config.toml
num_key_value_heads = 2
hidden_act = "silu"
norm_place = "pre"
positions = "rope"
parallel_block = false
beta1 = 0.9
max_seq_len = 256
doc_mask = true
MLP neurons of a small language model. Each row is named by its layer, matrix (up: input weights) and neuron, and shows model dimensions 0-191. Each number is 500 + 50 x the weight over its row's rms, rounded and kept within 0 to 999. Numbers have three digits each.
After each neuron's rows, "fires on" lists the tokens most often at its 100 highest values on Wikipedia text that the model never trained on. A number after a token or word is its count.

L5.up1034:464495472475565500530461464500607543489515504498551535437471573503564525570474507516490531482494472499443542387555605519587400424493474501461484499430451519559523443483567538541461530528390532477469460424496573437450559558540550616540447495516510472499524525489491573513427513477565590462509523466527388446496584445533465536655447443596572495430510498532394461408553524449431494431535490527554486459449478485595425489462433401519471526412456583483511611538502387500536542471421522469572490502461465498504588464524454493529508487572568507523487464515588500493531523498459531526
fires on: "-" 27, "th" 12, "le" 12, "un" 7, "h" 6, "ft" 5

L5.up989:367418576425544510502565572587483506467513527484526492581508531505494549499438526577459498458547548406448459557527509457564533565405483544534384479482439463546493518445481569438524504580585464393535519463561548503470442485562494527477460539600506476508527549530553481481543524444540499548421480480413538529487500570451512512561575548514484470457562497550434483595563468518441563592536536452631532517488483537507498491445547509474564534554556560526478534441488501441542534427600467486552519417516482450489442438550467568503441518536531551500490540530541473543494545526447572526
fires on: "\n" 29, " s" 10, " d" 9, " l" 8, "es" 7, " |" 7

L6.up30:449509481470489490422485507465567436568512424582530488492481486398473541483511489523539550558544533548422522450549461535552555503531445497524485531568460529382479556443429585502544522534430410420494587497484534529494566488554531574558497459467571622449512504443509502559425590448497540432534565438474415464476612558483467466548474473509494523516475496499426524416488553533467456446544490381529483494570508477524551525417520483467480498445533490436386495471510388489488540533545524492500615497506481556621569479499473543537499547515532469505498563498437475437475492444557548499
fires on: "," 17, " In" 9, "3," 7, "-" 7, "f" 7, " L" 6

L5.up1173:486532507488501556526574499526488524477450462487490508354490428559487597465419516538567468559569602443482538416498474476479484542460496497454507511578511494513527440541500635497565503539458519444476538525462490541475415427479532655459486451509472426547480524494492447514537462566580432321541513555522488500502556518547401512496466469527524483568476546487502462580453555520511519448519449453448463477474569523492490525519419521561555438483514536515409466502591463386458375506436496546448434538481531558350506468532513515538429446532568561524491492467507498549523511595463565439
fires on: " |" 23, " For" 11, " As" 9, "ents" 7, " I" 6, "I" 6

L5.up163:427525554578462528426480540467503429528474479484442550444474463508507481453464513498487604588485420500465556577481501516378529501443492397509471557509487589568542505489547479458556490480529450493535477528605503526449471414507531440485430437561483544536542527513490597478471442510522518428443574484530557481399433557538508515418562472416478391547555538533449468575559491461606411545562491454500463362647507526497544503609525486396531547524443556532557533447427500501469555440402531560446533454542353418489470431600540503573484466569553485487493514409505566508460494516490506454
fires on: " the" 43, " The" 15, " |" 5, " th" 4, "The" 4

L6.up720:519473416445451545545538483531403414558536487547499478537510433406446481447536501571580436566407513520435553506507498492493473404400524374463517524538550490461572446496506498557531450447525486505486386470502451429528496599522495535462528410551411586534492444518506565463410554592540568483519445469464475584448479506476473497547516585575563484463562490459508499440584507490419577552537453484561503499570461516488448543548550490455614458460512446621504448556520575521509518387423435480496549498510524493440514569572544446552496517526482506440488475523510470546517477580473556517
fires on: " |" 40, " of" 11, ":" 5, " with" 4

L6.up1512:438549541563475478492549480481430530544554479485602483461477488576464531576576478668546545577408532394473518472420545336505438539505494458465517495487428442490462504458426508486540423537391539549479571522493414500501423541476507494511442481492510573471444597526434505498459506525475550409494424555531543531485543542468423580501496453482593476509465550566518499519531554565483439547467490567543511429536466567536492423410542537495494570527535490444474555492542461466489533449495628599544564478523438489521537421443447462545443533549532461528484572498492488444559466578480477548
fires on: " —" 18, " Wh" 16, " Be" 9, "a" 6, "s" 5

L5.up1461:450521544488498471406495546522537549460458485522553542550449524586507541503502467559560563462497448419494485524497611501449523491540554521504518493487451427522506554506553509350542533509512542430605544482526452558476518481601438566449504418501532455449473497491491503455417443505500464460523524556447554521486380557438542513533469588658474449548420481397585522507547412584509497512520581570415463541547543429425515576568429439470376510464482520571444473523519566506436407506465493489474446498468552539457509586507502482523510553580442525474542494514485466443500521468475429520
fires on: "or" 13, " he" 13, " spec" 10, "on" 9, "@" 7

L6.up1197:471469474508533516569525457502507582500413465468440454436525494367543481549601503459490461491499568478490361590432562540462530529501493480513626446525515466597510500481470568556603520452473427584520500571509449504520475494487472407457490441567516391504424519545511479497455512447465565504533489448474464475495501471445443454431589459549598401484460535424492515555456515538453496525521527598514532538496604503468455489470474473479547423473530532518483572483497514554531565491472598513478509462531557535476535503545562552505488584456502447586531556477566476543434497513479467490
fires on: ";" 32, "o" 15, " |" 8, "e" 7, "ation" 5

L6.up389:507559518544552426479525508471533476572468433470449499515416502499528471545489424590469563581538520510504454485470549436499438424489480446426522578653505459535518538652455517444547539441500473460445497460466492396519531515400566493489567490588560446560511467487565454501466545476546465468556498578526504501455416548438455515521487506496497464473516470401485423507391519498537482547436456449438475482556462504478554519553594538521481506485633532511516484484493506417611582462498432476477512443467461456427425508400490466470502460483467489535504521431424427473471448628499511515
fires on: " |" 24, "s" 20, "s)" 7, "es" 7

L6.up1491:514520448438541502485512538553531465479515594493460405505507458441420525524517427463547604482477427556517496506438472534520488533484482500545537497493481514543499423555502416643510507480466523497520477523537521511512468537491520390450438475527457516475623529557515408510548490555562418423484477617474549586452514429423349510365592543544561405503564528580559511522462507473454527500469531529542510535605495471523483398601469479521530502495451512506575542513568504490420506422457539529420482496570498583449538450503496473497476482414485448486549455421473570501594492497486512429
fires on: " The" 34, "ur" 6, "The" 6, " the" 4, "ake" 4

L5.up1322:494537410488486514566447479495560478445421435436525565443429557490552550464560541484521525445540491505487490499476477463477502508608475557513604557499457529473467412540501439588531483518584485413485495462376562551455448456448515409538475591541457460532506501531588405601430513452589459402459463540492436507444534486616513517517509459596530520542564438518547473497534512532534490482515357403496555440517531564461487474530466553510426539480473574554421440506423467476476485532595474521481465565460422457470466448513529536579511470499517467471506481599561451575495520467451530398
fires on: "," 13, " and" 12, "ash" 10, " col" 9, "q" 7, "^{" 6

L5.up162:573505467493616456472395541513510456496425520537531446542550526466488462434602411602549541551496550620484500515498462451417567498515504528503531463531532495469529464469549550531483427407473508567482554471539515431442566531456426451530483465575568513519472478478526553511402506451520529511511498551469526528487471535419504559512502576499439474453377452430537576484486459526500556522493473472537527509558472552458446532520483452596473478498503495475386435462422504523484555552521502535543521432542484543445565606510512535527539463412472487505458467513437419475466404374559409489
fires on: " m" 65, "t" 8, " that" 6

L6.up766:503423516639462506444508520405477418561587533546515526461507538482448491539451509456562525585532569499451432513543499448625522426481564486414440515439464580471440490596552396574606454522485526523512419498570491484588506478482532484482489441451593499434449520560445541482456496502520532517473419524524473544603535442568529464593565473403475578520493528481560487534468486429521534513419391449433494561495586600544479465444511421537499418529557530535459409430458462476517554462506503483531536493452499442508545412488503442489397503565554589531590455502530426502505544574525530518
fires on: "s" 19, "a" 11, "um" 8, "es" 8, " of" 5, " pl" 4

L6.up207:515419454578474480573584492428525518531532543449539487500551520424536443487499451527478473404471562500479499407458539482427529440453509445519586582611412475519531451473461436466499499423476533581499520410471412557567545436444481467537509572562492529460452506464549428460502533452473511536482498493524475475456456526473379493549490374491540538497473516526542445447503427533464495539435561604536498511560454423509520530452559586365452562537529543585554478554545536559424549484573509552578552500571524491338540486546513522542468390487516559488568574476465519543442491534488556560
fires on: " |" 39, "," 11, "pe" 8, " de" 8, "ke" 6, "a," 5

L5.up400:502449504529512434566470456416479498518446552571483455459412481507592543573493515532521555452427472499520460463479467553528595474456496480396366550468412459572506539469493567451549541540505473508471518524570565492512505550505548489468473482421483462448470437475521462487476587441505407430522479511532530492571470433460558502575502459540555540503585471570581460606498505577409513494539388426474463565383458547553463542406473481509398518595512384488643467470466518549468435526513484567512578503550567513520497398491446561463517496545534498556463504551530605500489434531499480482
fires on: " V" 30, " M" 16, " v" 6

L5.up479:509518506481551403484438479565559508466454498463557441422579411495438512517456483481488511491493539502469428488520585530420463539455546476452530444457435545468456573481430548491463556499464529432415458511485573437485463498492548563427523430491502467597457500520509593434478440425476487529558511456429522527478461483492562502582503384585484477390577557463544485408401506487513485566409488498372448556548552454506512422411501509487455490535450412499468534440480533532496553484413515470503435523582506470490551557464508475575568544528625472527478531503353481473541512427492489470
fires on: "ch" 15, "est" 8, "c" 7, "in" 7, "ad" 7, "z" 7

L6.up288:491460622403496504552479464500581558523534500432425465419572507526478487464462483533523549528507506524577529506519449579454525468535523480451507412519563462423502492411614401561448549430442477453436589452528490489493513502504484511564571488546519495459498452461570458400490615441513485452423503507527472532506523486447534474470491418439440494480437314467510535545511518567454497500537512466498516451498438540471397441465482577555556503484547567514489527502550550392549454588487478471538507410507462574516489535455506487487437543559532569541477489494373520451560526390538455510
fires on: "al" 27, "1" 10, "ing" 9, "4" 5, "2" 5

L6.up1429:487532463510519498530526449573445557450470539490436528581525453548473568422389519576517442437483574486378464477466451466578545435415473481517439528493552524523506483576427587485488535536477550592551453513485492479498426451561521550523478478501512509395486528568542442426538444577518531552524435483584525546559418564503393485601552433485508534543461507381393514455585526511467494568462453501482494517551445521483454467366519509549536481509585582501523549483575460543608519482419508458548445464522473559361476494488504477510474507524465555458478461538470461490466487597481480517
fires on: " |" 40, "re" 14, "in" 4

L5.up1400:457550482573467544519490496475554574498538516475410458522525506564472495540401441497485578486478499525440617547538532517516493419463495455551537534609441498477587507521512402584578502564592516492483513495447465452536507509548576556567403474531509560487604541515507398519482544471569489489462479529434623391445463434491447523575494543325501628516560468501484506536424562598615462452498479428554487435471442554404429547494425469428527433457522543477475494471483388531469511457432530542494516501531467546481629539424420459526444516468549531585516497518406545514436562527473556426
fires on: "-" 13, "a" 11, "5" 10, "ig" 8, "0" 7, " 202" 5

L6.up211:493472490465521498567526488528544535553467552500521455421428574442561474533654547516455462503523496464501512510508443480471547384507486456492487571524532496467479385434496525520621529415594483488524545551573622445465439478505450548491421401553452439538550518482549519495525474455523572494488569573456512591541610537540579432493466492431476473503488463523424619529454473503445429481497479492455480452532499566461540445549570511549511544548573550491472502420527563529452555599508473500535588470469526517530415439530529426565551497533517442468459529441526461505410474489455518558
fires on: " n" 39, "in" 12, " ==" 11

L5.up442:510417590467554407491555479513522510465484497512475549491514376531529555477487484534532475517626455545527476575586573468549488587518506476467483484517501522513499571491499614540535442398549550530521534471539417470464464542470512502446460596472527480459516455578477625487596433537525554500501466520433482427429544467515468523494498567493504466426487460602456486489586533530476576584500470430495584428483422492487521533552499491463521458459658502564508538441456428487630441454607483448570564485598471501455549403457478509466506516448549543563497493543473483528478517566515611488
fires on: " |" 17, "|" 17, "." 16, " a" 16, "\n" 10, "-" 8

L5.up512:472464402515513542405542447419497562466498424579462467525466479459493410470438545538518526500457418504486517558601584523498524485601541527604516566552449531552457523455481459459512539480493480394514547466427480504464496473509469446533425501563497485504472579530496477487525425507531497499392447493456473529440547408594454417491532381409440515514475413477565498519469508447479487483507544551513491413497407583495442493512477575523485414484506522518557417554527468489434519534453543554466390504490520515387456498461432459469521412549537557548494528505437525591524575468550504505
fires on: " de" 29, "a" 23, ":" 13, "-" 10, "i" 8, " |" 4

L6.up993:546503481526564644501500526465599587474541495541415572484491436514437520483539526437464564481541557471548502463500534542451546485455564522482556475562483413504483539555498475479524506494521490495524509422539493605536463439486470489456463464572460453500468526542452434581434438486474554538514429514524434369429508501425521470462486507491463435455528506508456502528515486419484474436509590452554482444423501479408494478493486432484452504455614468526494584440478413596541522457575476430482500579511521528558536575572499442547505463428521563432437496486477531458427347477469474497
fires on: "," 24, "y" 9, " was" 8, " group" 5, " is" 5, "s," 4

L5.up617:535513399512465571489548580476494519508491462464536486473472408581487431518499535438517510516494623553502485550598480502491531623595495530444450559504498534467496550499376536536475536477447387429486558523488513430449508543463408515503546461496469457552544583504483539494520585446504476423524479481527485439538454476541546483423420563562579464516496524581456575511466466504463511425541462476463498512529449411442468582395445507425514525475489552534514508513534469483366426521501474506531481537460473539482535570466582500525495554474527438478429534517510449519424430475555510626
fires on: " he" 17, "," 14, " 1," 8, " in" 8, "her" 5, "3," 5

L6.up59:492497538502620520580603446558505419438408520541517497545520501536485496487446544514592574449451549496457412591523531504597514544520571389506516502481521495448493431507513510490527485458484593538558561547468575448627539407392483531381472455560474446469480439492523504510504518453503503553509522560499532533515618467507534438570488487415529489484589518510432567559514577429394383433569549517482510515494467576443541459485518528506484411435573538427533401482480557493480519484518493475569375476444426507489502395506535508431466555502562427393507471508497521527533447518499477497
fires on: " dire" 14, "um" 12, "olog" 9, "h" 5, " ==" 5, "ab" 5

L5.up165:459517486517488512517469507531613475527443498431485435576480453530496528538592504579413524505525467489601462583485499481498522473423475452352543499560516528492479406493487543420567538495557506448526423537534503522496512497534533516565482489457485474419562381420452464494538618510478530589496575543525535519508495597438487583466442502512556515496495475524487468467509502473563488508473411523470499490584518443535370501561476532446490603524529429534521504425495439524502567455435494461537559518532575497567481494572471456557521414567489454566492534575426440494507535475559489558
fires on: " one" 18, " M" 17, "\n" 13, "enn" 4, "ian" 4, "et" 4

L5.up1492:537577587469470516419505388529554465456495489491485506427597473482424512546598463556450498499398448505577468499514537447529540500463409483527506486535398515601503507532555605447620554533471528542520465559499438475537528437467573546501528466468526500495420446581499467566434504507382531476527532448437518564508503448453488454556541497605574484562460474393581483578470498503461483440547423394512449577497477501465489491428569481498445411469529466512478456560508439545546431530478528470449404581553439490420449394462551567564516456503483452548464510513468560560508526567551469490
fires on: " M" 31, " D" 7, "resident" 6, " B" 6, " P" 5

L5.up493:478526481415518429530524464495463556513528511473558520462491443497555574502468469493498492458553572518506409464512497477541575623536544576439470547466452533560510463450446602527529422438523579561484549432552521483504444515474419564529445504541496506530498534534501572632546481512533514441537448486468449406368537472554499472513573569480464359443502551565540497480542496503499590563515438529553557478549497472550479561567464597545593542505632474535458486421571487527603482407554498414595610426555444461532449373478508480483516544608522555598467551469518417435545542561471528427
fires on: "|" 29, "." 19, " |" 15, " and" 6, "," 5

L6.up721:527481370534542421403515492509473515381518392523497511554480569548431562458462501451522473527507468521479484529546463468477416505454479580419477438504562478549524597485482475508535484513541539552499511515362494500509498454444557484503490477488521457498453483429489427526466624489532404443574410453382517454437498537476431478580502391481513481473503442548468525513480499437483582543616501463545521453524531493534555446510493514595512588601470505486444589486460527443378489519513459459484485603487613496443486463498538480504535489493538409441588505461502450392450448441442439468
fires on: " are" 50, "8," 6, "7," 6, "5," 5, "9," 4

L5.up1325:459497558500453495574577536519539560486537484469441529518532503424478538547579464514486515483527401410412540546459582542574474516583563402391475604439492470509538476449529480478537532496515489561524632536490614411351380458538483452557528506557405509556518520495550461481452488483461556502501494544486566454493534509486508467460517492507536467517515508540396537618457564534527560527562593510468474407444613548488468485462519503535469453577477471529476557516486481528561503571503478510470538440503495508568462492568506588521471474556527420540563528459437481561410475507535456471
fires on: " a" 51, "os" 8, " n" 7, ":" 6, "ld" 6

L6.up104:562520504447520440489411436523404546536514519431384525509541547512540536531485485448503482531481519526553552533544537460397580580566551526504563576418402465546493432547528504501492501470460592484514444457550546455586536468494570441429489482492472557626409469553465466526481523437532470482481504456441474603471507463462550512492557493548514529540516553491460468566476445490583523521587526550477532437414418470575427528539458499515417547580491546508559514552494463468509488499477556531463645479482584477469523525549490581516490483568439461470459520570433412464563514484482539522
fires on: " and" 56, "," 9, " –" 8, "s," 5

L6.up1507:417535502568485511588492505457445366560476448461543479510458521505517493536550541543457429495538450411497511471513503557439573460503549547539413485544500570471495498448465572552495553426527556526513510482502578521519610412575499439553527507492471483549442538600497573528507435361476499491537500497595506487512436600601504525458545455584618444465497545566576553433590485623563520446482448550501488515493621456380455514588512485542449484448570489475518442508475451461450499442530460389497486502478558472389487470520545556547592453533557545460443502531502469443570537409477551457
fires on: "ell" 13, " and" 11, " or" 11, " he" 9, " She" 8, " she" 7

L6.up394:447435458534524423522535454539566511504461522491567426501500510448541516605430535492420521460491597407517548467568423491573495463532498485466535481512540504594452515419580361580515615447569548553525531542541546567534385522471469427517528465467517510568448549556394495490446519431526454483473478532490597513404436534420503507430424529540526505449522463490585468523506548552531535467522525428560474476514493441592539478556485559586397582517517549516505438483569482486411455530524475515524573479470599516441494439383515506443441490444589473556431487475537550486467414562430504550
fires on: " cont" 27, "," 11, "e," 7, "a," 6, "1" 5, "s," 5

L5.up1303:474469505537498504496509542514430521517438479613558484518443428631521507477547468526576514462527507442519412444486398498467529467447473572525508487469533448513405478647478484493502572450495536514470544505502457452453512443576458551569508575525489545520545564438464491467491502503473481432472482477491540398472519480454493457458470586446531520500552435539450488461462490536488576462457520558512527480497534443434517489489493534592612532513505477517543490453495506458520573564647478536551489448460470413432431437651404488456563481500450511578542630550534576562559502551465521457
fires on: " of" 14, ":" 11, "y" 9, "ed" 8, " as" 8, "\n" 7

L5.up949:408427428472474528504527479505473422537516540475465571430457449479472502556447511486505444546474582510599545494485470411456577481508589511496442476417450509586483504445495484423445584539486553371461497623479494536443507531498507529498440473545457525514520504512529538461453526424539462477499472456490503537479475515536436457427526505547512453487391537574506547505498480521532534502520511517462481546488442494510512560533461513574394531470493492571445500527513497375353470537628389446460526517420535492470562489484485432517494426512514531565476566481535532564520525488487504489
fires on: "," 23, "s," 16, " 7" 8, ")," 7, "es," 7

L6.up133:529508527448539557438469473472527486489475493546493557558384581491486539527430450540565511469404502492588476551591440515499458418447529494429516599484455460507558430468649500448598473467471428463568481494500533443540550527571557552411495494558481487456406534478539474420488523318452552488531451464456549545429444454518457549543488549454505434516478465482450562473463439422523428497561517509453393454467536481447444591499457441536425612486484426462531491606457487566486529487458542411475548444540593514519543570467552520552488510561464479515510499516433480485526454489491534596
fires on: " con" 55, " and" 5, " R" 5, " Con" 4, " –" 4

L5.up870:484399498478510510386422506564514320465542501558434488546589475593509488423515508519504572552522476554467514476587595516489503499487490444468583589527473517553440601523566415437497708553555466477499543478520496511498444416587508544521526509406525518502556496459498474459550463493472521483451470519466489509501442525458416536431497574439554452392483496511456550483477544458485437443486456547593476565443456418453482480497448523490487484552554492510410525477479533497464537607440470483457601460598481575462516512503432519423516436463454486510495536493550469505433484469476520512
fires on: " first" 33, " of" 24, "ast" 7, "ra" 6

L5.up1260:487547458537548490508441512470574479473599423533432483406452461520483522570503516487581500445473503455489511421531525428536471573569468488492541524522482485506392528546481521498541459488586599465558453443445533517507503447433519508518513567510509446488455489535537437448430577478502520519573516478511431491547525586431520410541479546481534463520536460537512465507437536422516547497443463520577472436532601487446559505468476558566494562519561579537454397429573475480571494536575511457432522426578538507545400441571488480569447504556548515618516524545521423467490492666550528505
fires on: "s" 42, "es" 8, "ames" 7, "ies" 7, " it" 5, "ations" 4

L6.up1415:556452548468448474506468551489431522575579534519441516475548499600384461547460424484492542563487533552433466494506474475468526528509511462512459402452551469525545509437484500531399475407484471521557467413422559394620470544584524501605589545594566584499514443495391446463555610472512500520477519454392522469521465379457431517385473609459444446419486436527477495440481521565498546575533526520494512505493431557565520488535445574514499535547517534556381508531557535552532477483448490532478438544450452526471571499522505474465540468393438455423460495493481470447477511576542471585
fires on: "4" 17, "2" 14, " 4" 9, "3" 7, " 3" 7, "1" 5

L5.up698:489520537530493527443546498536564356538416489475479614449531468474542451482459496534512592551511530499471537432485469501590471466511465478442558502489544517504492515477490532547516592463493586408528497491491521459411564523512460545483502424546460581502513580529447559497510563530496461563451569499483545506497575524531570521536445432549482444461502540452503418543617577503418608485575482573494489499467418520505462517470562481580500523327466496578526601583523436473439417468518561542568496598502622563468472447512438415581622502481462483555537480505524497419564446463475537494
fires on: "ar" 17, "ch" 16, "th" 15, "h" 9, "ath" 8, "cc" 5

L6.up1114:516558442424521465488542474546500498549492484477607537528427452477467540514462536542446502511494484507525504540531538457547479534544466368394470494628492491474536370545569521505533481451613563446480547445596525495469359468497498505543522536456490536496441425533571426488501523436505452551562499568492536452525560475450452489561445591435501438567439482560476469554605456454452511471541489520569435473572558516490559392565555498448502438518517465496583323490512544522482429483500459539596485537521454482405506556495511484532458509489519591503550579490556505533458541470443464494
fires on: "i" 23, " he" 11, " who" 7, " be" 6, " had" 6, "y" 4

L5.up584:539444642529402605568497560537502435531478475564461498568485490558449441623517433511437498526542504484514553499474469440468482595511488481464507499419479509577487536548537401420550503484445488480472482542517528495547498469520464533542468377497540555535434508515434507511533508503507589560401585509532502560445469544446366509467480556532505472510561445519492488505580518480441492441564437610466480522587586526578507446470556623521444493501537585376451482497442532519454540511437579515452563476522480429522407474478517438507566434478527490548424488567477530501512483522447493493
fires on: "ed" 29, "s" 15, "a" 10, "5" 7, "es" 7, " d" 4

L6.up596:509453550553477443563502536481520525538478487527508484544489418516543508519480466486586498540409563571467554539496541467511406439455543465421538471429383490470466559562564472463524440493401438446446462506482564547530400497505532495421488521497516435437518461470527515559476469537417585433535450574513478588407486502441485481525466525476511585436554547412510544422465476549459442468559432430528394509556450459468530471531563533489452514486532492467582504516483462503398454422442457526517543397507540509399482549566531526431500457516507548575484378538561444519452442528493572555
fires on: " |" 18, ";" 11, " T" 8, " for" 7, " with" 6, "," 6

L5.up1199:485530436443498493474471428511662531519418469508518535482508515535489496480474429506479487532477486444485478530502417486531545535512528425529515467617578471510401421518510531500542490465460513455474556581438575513543430455460469524512419427484419516475571423579423517473488565460478510460481430620540500457492455424529465497496533526474483536425537523440445416471549504564534510493431568496520546535493433591409604413514494544489491588445451514531499473599531443491441534496485477563547470425485429522467577492551521402530550524569427570481518602570491619451512462519560457445
fires on: " Bro" 17, " ===" 12, " St" 11, "===" 6, "-" 6, " N" 5

L6.up1201:547414540522493444501492505473503536572478503447525534515517454549500443542607638468460550465442447512548566471437498494473577569455575474471546477444529422579573524446576484605543430513520494527438474493386503531508550549559574502548519479467466535490523689558506482498462591574531548429503523509556472518475512548534485454532544608434549550511557530407487504513398442540498444526514492480530497437579506498586498545493459443495443547537506493462469505385521411399562465523601540406585548526559473591583442543462465505558484497485471538421545454497448442461537533525469543537
fires on: "ep" 16, "op" 13, " Rep" 11, " Dem" 8, " form" 4, " mod" 4

L6.up585:468489487515474501542484482535463462462547548531563396538514483452464506466437476542542544455476466558502519550469441506487433497534478492466530494516445545521428575477501548536604480496476544444488525473565490497409483413597461584444411488543500569424557579515504416529461416497417430484465517550622555356470477599475529565507440428461406552450523503463434516478452460601516461508611505603575511487579446460518397468479474508462473521499491482476454451546467565419543465479457572556540504492474542574502573443573412366523541558594443491468481533502448512447548488477434562444
fires on: "a" 25, "ul" 13, "g" 9, " th" 8, "u" 6, " pl" 6

L6.up248:511403458454443556476428464482564507488592520430530530541503483464542482489493502484459497538475526460512533414432529588531473473503523377457607498516386459526481431448569485487457516529475558513458459573421507458519516369448530454542511539354417412582494546582544611625491406473546507489547484530555465454487455538498587499549543464507554521438502515553518503497478386494486598446483528611535465419428578570439524547474499477527525476431432556530550416479461402482497478535538560474500461439471452462509471557527502452512535432522565515516545546486488431511415512466485483568
fires on: " and" 27, "," 20, " &" 11, " or" 7, " (" 6

L6.up837:562496504497532633511498416555470591475480536505501444576525553551471613511579411606409491504582477444489517441511463456511525454516457551453570494520401429449560549500541495483505518435620522513508462400466553447402542421507445539557464531490482478434538509502575573544566495490398466430396458560561495465518463491494451564540427532464502458507466489552475558531485525535567558514561550511539480450532464508497472408527385359495417470509522590612540503469529571497430485501476458531489479555553471454541504498492487514470470492542495368456454521624518500444554510519441495467
fires on: "u" 23, "ad" 10, "e" 10, "f" 8, "an" 5, " th" 5

L5.up854:508506559484441494499481532461548558529512442448490530406507481562481448596508460432590467488540566555450491420498453507399557588506481505459534560370446470545461479480387530580526510454523484480481517601506512565511533496583462536451469436519591516559484459546499584489545529539446533546482439565504536427431484522511522598532564476525528451388557519522490541542567493516478508528581497524567606416511535618530518490371498492487506490528521536436555540482543491483531466492563345456467561473494466612522463507496435494560466510522480489529530563468482445453540496458492525435
fires on: " |" 21, ":" 19, "u" 11, "o" 7, "ge" 4, "," 4

L6.up375:572592422561453551482527546505490481538487616477501480495494520480548495608452526425533496464543511463441488486549482549522446521433486532551536408492535489449577640535449509422520461554575561412476542515507546483524511447509471487535559458567494472486528482503444508472446558465507442435529437517487461513404456506547559467537522500518509533607462591484448516473436567502467507581520471394543516521536566587492583505405417538426528492554554526509415549461528488439444559474507484480501599474498488496482539503597512533447468445552496450510602451588587425521582423538522479582
fires on: "," 23, "s," 12, "e," 9, "es," 7, " Jan" 6, ")," 6

L6.up1299:555460517397542560475462471585437532537541472603540564509458536398364547458444484502507439511561476488430412535506435553555490458587522479431479489566531537476484519523478511509492577450474493507475502459480469512492403517504537505576445460520478568536449515520468514498502535455445525508567475391519448479518543453573450484551484428499523450415628474568473467462480423509493508619562558413511510530443501500505497495437577490458485545549443525563519408472551522523524545523585667459450521570591453509488457549483575603498540501541497464548465516554413577522498555567518543423
fires on: "ie" 13, "an" 10, "j" 8, "it" 8, "f" 7, "ip" 6

L5.up1439:573566433502522456448499588541483498463508518489567470582479467532492584468524492412518562459417485521626634446537384397452564450475502479440431501510547474519476508383448402462499441519466530532425428565513514467520424438427437515509528495626440470601482504463504477519521532466522530447499460488416537518469489466529451477513402539454501427481444533479444480536473527432573521488477448420449550589459467442512412567379571506501598458478473578498447492429475390510513496629479471499568478435490482448474497416607520477455449499527587499541523573535526464466511481605467430481
fires on: " of" 19, "er" 12, ":" 8, "and" 7, "um" 7, "s" 6

L6.up1363:447400441494539490549483487446486560547445534452519450488527528534500447528472471488505506580540577489470511486456521503468533469428462469545467544532533506554623451475368443504517601454597525529512516498515472556526459385471572433430466412517517425420422557492505506556495502452473474481532520505518529420477488467480419461517490593524562520544532517485576629508437566422527515544589480532487527534487464456514444517491571537551436488587458469412533354496478508381609506535541614530494453378498462587485520479519446519563576426521536478479600541495477507478516450494430452530
fires on: "ia" 31, "a" 20, "ina" 7, "pe" 4, "o" 4, "e" 4

L6.up759:507453508531442464509490404486548429530530465509442528495503527543463561553511525483526486519485488489484481496536506551468518601451441592393598587521445535493527509565456466440518459502533455470522416492553552529520464549507523454539491473464456539528388434475477447468432494491440469424595404414455555546394601392413475418469497461504576526583481426528550464539486498487433434528576427465575459423513438445482530461545410507406512652462482545484441530476464461478548483413481444515432590518561538499452420518508511429500512440477492464496510516543375454527513445484484465563
fires on: "," 11, " with" 10, "." 10, " and" 10, " -" 9, " –" 7

L5.up120:410462517510457491462571466529430604556533576464524524571463575537440521511482554520451498485456492456468506534542472524563581599447554425438506505512489534543537571420476571496531428506506555549482478532505516502594538512500558447496537525498474541566560530450471510488518476355461540508454530493494465472629330448519426552533522534492491420488459482553561487508600429575494460525608521445518575586485434533434504496537569462509423425505485511492523454490489448515629475523553460477469458478498511467507495527440520612510523542484579456442464543533592500518504556498563579492
fires on: "iz" 20, "l" 19, " l" 16, " |" 8, "z" 7, "f" 5

L6.up1421:479502481490490544426529533412493497515548460500563390500511495547547529465553541521528500490498462462509471574506460484521536494545583528582491389396400423587516451485533501537490523540552472555502479510573562481541469462461503478524655471463470467507508501534512521582475474466548453408501418533518501499402501527523494452498576583511561528577493435417489524436507500469561430507519410545528583470482528610398512435516431502555523436496499574552405448482600417504451543553401532573477547446493458464378481565462547527474458512512477514541525525516429449543509538482509474493
fires on: " and" 25, "," 21, " bro" 8, " In" 8, "s," 6, "qu" 6

L5.up445:517476592438417548461521419463456494497534602563462495527564385466541557514474509463497476429452583527463527470550516541447579588526509473458543456444580509578556530443562538576562465435428543459457638517414488533557495556503545447569538454502471601477536491517520507537498496487530406535506490470516517493443440437464445525543465461495461502399493503577542575469543435602467531572488426506468441486482501488506474525585532577533572505527590567570515531510570489536546518475526504399476521431580545593419523521433469452475549537510480494485443517559516546589474450580450376465
fires on: "im" 14, " ra" 10, "ra" 7, " g" 7, "w" 7, " K" 7

L5.up1441:411407598437523456551628465538394515527554482540502481458504501495473574487494486532568476441535567576529403450487518439516541531530456500402525550493465529581453510437515533548556494456540480474558557490516501517465412454420406511468570486463577466477536512450509453603534512510457552519528440476428561489446449419540506471512530557503445491446466508518497462474544530545457494531441473472565539470471463493567487559464499559498548450482652545539453496372545520543557491490512577514536586391491516491536422331441536474482542491574551622545487557553576471469499536692468524515
fires on: "." 17, " |" 16, " the" 15, "|" 11, "\n" 11, "-" 5